Weights of a small transformer language model: 26.9M parameters.
MLP neurons of a small language model. Each row is named by its layer, matrix (up: input weights; down: output weights) and neuron, and shows model dimensions 80-335. Each number is 500 + 50 x the weight over its row's rms, rounded and kept within 0 to 999. Numbers have three digits each.
Before each neuron's rows, "fires before" lists the tokens most often just after its 100 highest values on Wikipedia text that the model never trained on.

fires before: " on", " with", " in", " for", " than", " the"
L7.up185:504454425578482432555460434425479548503473479572473477463410533537477577498477494577574506507521459560523548605520585455522550398462502463488542545455608508437474569542458533496524522542474524444516474490477503448532463496534527466485525521493453465410451523541536499543460504476514563609414376541547530453536538467441444415454499511526540466461542459527484449479414491561407500433490532416459448399432512469513486433555489477594433453539476507531456546484458585550555472552516532517541498498469486428523497463522580500481547492558555507603448526533514538533449488545485539603466557533444556497461489542524469504503562518513453570448557529514414502532580470497488480516514508497513454526554588486477534478523397455559530489524496466499495453535470425436477539526518548
L7.down185:423522492455475534560474582529471558522563529504578517485498458589522509497508518481400444469411520611526441530477494466443565419538489448512597466548496553520512424428448475521450484615529443598474567450540501466445529520386475513526483536517453479565643457435479487457459410467548573462453484547544463599471496497502469497545484453545509546457419498460478520627541443513565487585602479473517460551511472496433495558520519479421497457510492553391558519531529484433497523579483496487500540541553494481557484567488501543498434522489522475545502465617524551569643492468485511601476536570600538549504522522481497554611407481510615514510541544483471467495490444561583457579532517443536507532570521472459518453509481494518500602565431554463521467478541514508415510459520641

fires before: " (", "%", " |", ")", ","
L8.up792:437475496476502435446498548414420488480487450397558534571470532526455551539527538394507501476416517492519537494556589555397538421499563528498388489526482430490603548500543460584522538526397460594546509545564501425470556521494538469545484510501538453430530472415592538457467544445432559555538533448553450445473562543460534532530454538519409544521523508550459481479479557671553425387527445524498525581488554435555479605547511535500515469475478426562556541531400550520470521474542532528535490488480486498480519500501457524442523561516474568475467510450580481523546449557510486553410534504574504445494514554461553570485508491504487479533482549445477525507510489414463478542527496543537522475477463474419494468577556396431448558547491496592492543491458444485503513468560577
L8.down792:544509476445588475535550459558430611576498510451447446592420478378572455468422468534482468544569550417467504492410466437452538500522479512403607521371498498465439476526505527445614458475590524468456459532417490506385528495552519473463423498381438525492488476518447504566502575520528535635544488418467519504536522445460501531509536447502518490499476522496546522460526427474498423534500463499432467528483498533479472509510434462479473539472544451431501502478488466481523575479455537505471629538518530492546456503590495383482496505531529561500484512561491513473490443450461607537570496547426400452508581526471461448460477520525565534521498451534457477418444469559505418467460534494482626530446517460601481534432490520597495474507526558488564486464417455462475507414417560

fires before: " |", "."
L8.up25:506508518588491462448507503529409533517558474592527453520484539481448548502538561550569475492509492474449546432465531509547539473494437506522507494551485491465575474515489490513511451456589411485564518534513413452527451336551455391527367429608523460458522515512526523444530474540523489568524445532476562563478443617360514536392561510512537522510528539491477498430494435585489529566454408475414442461526518523450544474628482525463433468494493511471635473431527499496518473515444562524498563412568441571532494417546458399478513489528385507461453505443511558496489482532467453477529468456437428375420550483497429408419483495471474563480610394504536504510496589507433399583560460461480471468539577610501392364487520520488515464492528548466487597443529402525517469475512571
L8.down25:532524416520347457567500525409545447606559523474491524477548501412509530493550431393533471464550456364456542461484499583463513492511568551495514504555455523413451424501604475452566481480512425509386548553527531519532460487427602429419444496541540516531596489485446452542499468479485521358426510500467408522583505466549580459528525431513564573453500511433416465412417504521560514433462547467512492457408530415460492469489603489438569497407549509484461455516487562566460446538525552563508499505511502437533559528641454533475511507463484480438383591445543535467479486642468498499559480541549449525446446472487523505503498449503490514506457454531531549490503464510511507479519503541523426492414553615543415484501487398546564418461523540530531617479521446420503579465483485

fires before: " |"
L8.up970:422516496498436410474416557537550450479498543438571500462504531542455568626471505424534391444503452548493569461514481475525449481426464509527505485568536463518539488530514433525526601476494512454450528451556598454529532545593414486516424418529568470488546585548470461447520477541483475497529545516491428538535463529517482540435587517544640501591426458451469446415458517537539488486516514561458498472463515389467490524607435492436478501515492507505575431563475573432473494541504579504500487521462540557574561408508520555463582518414498460578537479508512554466525418534508504474503464548486505396413484582453431524495509478554557553451530483468464565529433559462485484564510595405480608437552556497575519450538535514543523521518498499578485466412498433527482499559518515
L8.down970:465486490513525523562454517472466572462531535486514523523403403505522455466506475444508506550517468504544545401454587470484520485499538518412513515502522493538454444385547479441519537480539431504391563470465570462454455432561513445484549492440563435526546453443537446545468480561485601494536484521541468430528486571461475513503432414523571486494519461491429501487496551468514461555542511559539506499533575534486475539577491441573614625426449420503517463425524490426473531397497583470482554487547466519540476621557446446564488547514489555426411439603447431486486455546511508498549567574552596520519490377473505391501511497434504494564458392552478530512518426475487508463431454592548515574491523417442485526416487464478572475462460585499474517471483513527431540469490535

fires before: "1", "2", " Form", " |", "S"
L3.up35:477516517531636428509640539443516527436458551527509500423518522406534481440407559539479418584595522558508532503566473523500519519523513437480509576516471475485566385439543446464491510528410504457649584457447514410601492531578458500491657590503551503433491604498481520496496432481496459492504444529473486521522521430526535511562515487530506431478495522424473513414515485551549494538482556507479463496580499547494524535493545486568500430503553615490492541492523622463552507484428588465468498512487431482418421544454479365530476461472474448476497510495545519445465520404532511494465486477473460432468582476543441533525581510544575517434501467502593501490463470568507457452463545579511540561432537456532525475430487535577494532480546501370472404333416533524453548534432498
L3.down35:490510477433409518517433503456439506460438539479384454502472453559462504446419475431432568508461524503530492577544500473465448443535488441485533420495544466427502551509538540511505602459521456455527469524503527562533563440399445528515519500463483397499532470477489488556533497492501604444399582488537565450487447527411440553529527544505415441491493518448423495503575566499547509523461532446410519455486485556474436484461495575467495538480436469510404528497438535499588408503478514455565445520524504465506465348477572449545513564438554563599523489578461520436543480470424521613492524580532404477525424483533487414407471487526452477563532582555441512568516464534563459545501574490403441469539589463547492499557480475538535471482473547448496560573471394533546442407457520

fires before: " by", " in", " to", " as"
L8.up175:577554410502499502551461505532526419539443450511474556483472522521371542474447458473606472504563401561399595404510493449485491483438452397475454497418481561381517525517525442465518494522524499624443494550508555581534481394526490403519427493599472510516437451585595474540460458536576511459437473595477518431468610507495536378494573445655536467399588431535455526508621534533463516447515567447407520505417549520553462497585534469519453424406509488505507520515433536554456476418484507477520442508483502512524502444502481510595545536503472575481374459484507555503543500614452440557565489574489476468477496550451430431459473508506566509445569439480521461443447502517438456540497437527504417455521472536506493504530531557569546524469514531458511417527519438507593555558540532
L8.down175:406499454525448524476480482399521502586459435561437503564443556543490493529526556534477447472432519630450461578490509425514437566463476445453568571470525543445478521501468383502448453513525580473421401550497459541522471564447487570530465502527400436600591405525476597507476548553557562601509427594592484495509458529531423511554463501563513440489487462469499580574510493459462445439570441482480556488414569552447528544488479545495451440543517419392449383553525535606463533502449525461486534551510571416478560460497487588448547517415547593470468515477556462500476604477579567536500530439505434528551489458522449552607524503494501460520481492515548439531510450517530442519496428478525385518572456489488505622557491446550475488518426458570442415478522415492519533562512587

fires before: "1", "2", "0", "6", "4"
L5.up707:539495580474455505495514578486453444543489457455599499460522503435462509534466443496537445506484568451485527562550546564527456397400558545512462579571537413496548504537615546527520570479447513466573583502577464368458440510536548502573536566523488508510473614461479515419487553503433450482519490473489380565477511339521563552587463547466539531538460589523487499535435468456504523513421466567472499523524498511483574502445550503445507517533468476501571514544548519465382427531506566544540407452568491562555449458447529455516566458470525438469486523461549527512446484495514510419483498438562457416479537559428516542464478421524515600580512545455532593523456479556472511411469540480468399422506473519458562434484537538560541576565473489457515481398333509430369549518495407
L5.down707:443522467525527536510440449468607470463522483475424424487477458599557523440459574434429494486514406587512516424455519441505522580504406430418506479434531549411480515445440534499491427597595526567445465501427608581536524467498531501494488444423496495517491382501558510552488463449517603524394458520470605418487499573452430430447504473552465560483554402501508448422563458549499440495561544457612487484509518467514489484604460465523453462460463452437454520508391520488577535464392485468447545508505473438443585480508469506526442548571543600505497395536451473473541495473473514552465526575494488544516459467500435540538543504499504488450531487530505432416538486509550478691471447474542586586541552448514448548499476539492477445465509516541452531568562454527567471562494556

fires before: "1", "2", " ", "3", "6"
L8.up243:567509614526442492445500407596432458501596497513474504546424494472466432561532595440495462502498560467510491509444487528539575568584495410418503554465492473593591542474491504505538498474510447439515549510515415498463462451557520549560511543519521477508545484524623480425507574489533543595515497524462455543432511506524468525471523550513494483418479508477549546586590462442549454483478473615463352424547472496509588519563456491483540566453504509572493497478557533531514481517399498451529507474490529531633538601540462512485528468430503441407434535554596510535467536554494524440492528404461496494521512456552374502452495544486514473477519455536487501553432537581543460494545516424522503570512436538559451465483433549429569523462482401440472363418466424490508545406489483
L8.down243:457471440519463540461478544349516521426518464528527427479602500562495532449565480538422564466436498541504466603467431646507428499513550589560548456473476526460439464438458520557415528446483502525484444560510577571456479548459570449422486489448472519475483448501426486537487446386492515499562459555527570471633526448434448449559621426554551567469539500560555510488468502581439551499528565428473573515409501494504461532467500510489560517437572522429448488548440498500534567491552434484534497504575588413471502507547552488502443524611509591524544492551508468580619447493509499509525433593518462548409487504477499506499477555531447437472480484537547532543617479512425533505538588513443495511473596497497510600531435460536515553411555537480396586509573529543469431537454553

fires before: " to", " in", " of", " with", ",", " on"
L8.up768:464485500491508546440512447513604503506504497546545509455513475538565556534424528560601445494561553475483504511401452453607458446485544442461568437446572532445525377421539498468593425489485555422470495504449517563530431456509441552418442482466478597512468485465507517538389503473553575536519474597471458562512526519535379502487540438456491415490524528519508530512471480465541600466594512474522521466449486477552564539416443451439447488524479541474425453569419559526481476486488468518516559478462558481524515481449491485520560614470538434520392527529465449556469537526462456487517396453466451537496582509512422523544542521449495456474617496549536445549525526459591629568436458441618522521561530499470544389606439466500503436462532490415442405515506451450560476412457479
L8.down768:461520449509483475541449488408518610548447504483481430396596514562470534503595505514368568590457468572489509483493522456461483549497505506561467475557506545498589540496574500500447530538471539514502497512538504497549476523537445471479587525574572438484522500528504502502600450462520433489515479446470478499493502484462592550516499470612421606548477488503427472437566480526421542512440539410510463507496558413438511560476485479449473470483539496505464449407459506544440496617567516445409383497535532471533441468550481588444452514567544515516465487520449477472473493546464573586517620489476461381455482446503467447595535569456623528540537583505466501571578494519532512572401452471505494504515435537555518581459453553562593579493575493472515528474565475397520497543633499

fires before: " |", " /", " (", " from"
L7.up70:426484622504550485599459521569481524436618548521466539489532528471502480502458529446602469547618491376498503517594505533540521447477498428550509492382600536437552456507560538509559562508477538590537581509560484560521524488553492523497579519488458450450443543563479544486444529524465522595475487463511547556413651418433507490498607490570442520473519478436562463580542526466558416471450527550496457508478557515520529514601492431486463507492348468386517458521436539495471560439554548475560515441542451538574516410495484528486459501513513497482444488482490484494499539464471553510453486511481506496508490551495410453565444428515445545504513559532454434473520431537505546505443499493474500445502525548468415415470494536540441509553462465475484470503455485547445560477465523
L7.down70:515487432426439558397562438423512538483406482432373411560512453473508530474457507579475538443404479591508570562528422525477579538485493554547515435539508441462529515484530511508420465445550539455441473450451615460441481521441474459514503497477584460536550522457507529465458494564455593498462492474422485483439471521417470427533448588508459425525587567470464482362521525534420536519485435459491449517474524525497392506529547531522405512460595527585401540485505499516551513580405482499528551524493480396398475532433447517414453461485489479554552490451448585512497523539509648498531506521531511515523497484449529525484535490514508455441482381470601581476442549475514446407514429496561600532470538483517557495540492397517471450420541500551420425546480494432556526512534442

fires before: "5", "6", "4", "7", "3"
L8.up686:510549542521450505473556542448436480543519462564491508552446517480494568500512586544463404453510560465550448548524434544493525536420462485433596500474520447437552549575522438474485384439529422512547507494550559512530422481563459546449506492476579432486486545509486560463490468497481574518525455491512534547523491512534462562440540436487548449445549539575539389452440506527540474433495484561446478489542443596499508506486429479503553511520467528474510453435549531555552476537474511463538545505610523546525538519488560412532448467455528482503455492496519559482553561579492498450539563491587556443429444480521490484438488477605470481405513384590469496450568505557515446453498587518464376529586553460488466443436575527507550502501514505547441488459483446528460471474508510
L8.down686:398566453516584537483507493452498517459465538536522476495564501519498497550507523498471504488504488495484549451498460470462513549463464489500423444548536480462501508469536411550580530435533606523471531455522522496487600439515544450473537477520531476512619447500494497492531515418419443534420498588495565591424519583456490554485460464523495569540348474446422531560432529476536500497494521597441477433468515412508462476562617517505465525417552473409435492457422485560517518457491455474566527429462416462554528481608468488541402517501469609575541445544602531619569526525482488522445498613371451561487458517614470598498466533460549504526479505499502422577455493466569473497558537464421511557507556515502429430512462491509512449523591553638431588436515444534554563529467534

fires before: " |", " (", ":"
L7.up907:456491483588550471586437463599451602486555473534445490527473457530561430526433634473629406457569602450512493512508494442528505418543501529563541504497563456425571512586430528496393549544597417574547589530513529472426572475566477533427523501503611492444554513553547494487527495457508541565517477443523552465513555528473512493494499513550604511502505494516463416435491537505520472543493404471439437471538534431431512526545473470561573543489456580444544497454499539453503576498566585477488483527534479563584548490555554494487523466480548536498537568549496551519510520545472523516446466571449459397557439567446440468438460502506423570464462418488531463522501460511556534480438573511503558482482599563452489496466573531518501516491522557458550385458462476500482514437495511
L7.down907:406503533474523534544522487515444521570434575524465573446597515457453439491592432599538476499413417435516561452402511532468519451531492507518459409520515470412503340440461490524629482507549492523498502497557486526475554585488522485516458477458586543608539514462463464622565510431524457478460490462478418467473578554508493467638496537480548410606443457527542517486488545527511487519507530470482374528374450584526467463565456418541444558530575553506542518553555510442510410404469530597549506542465459507428491429538486520490483431510444465543442502521505491485537456465498505522585559539471471584561380430577522503509481443484542467504445515460440539489545483494543431542566539522452474590447531515504456530565467426423526518489600446558535538490554537470502517467527476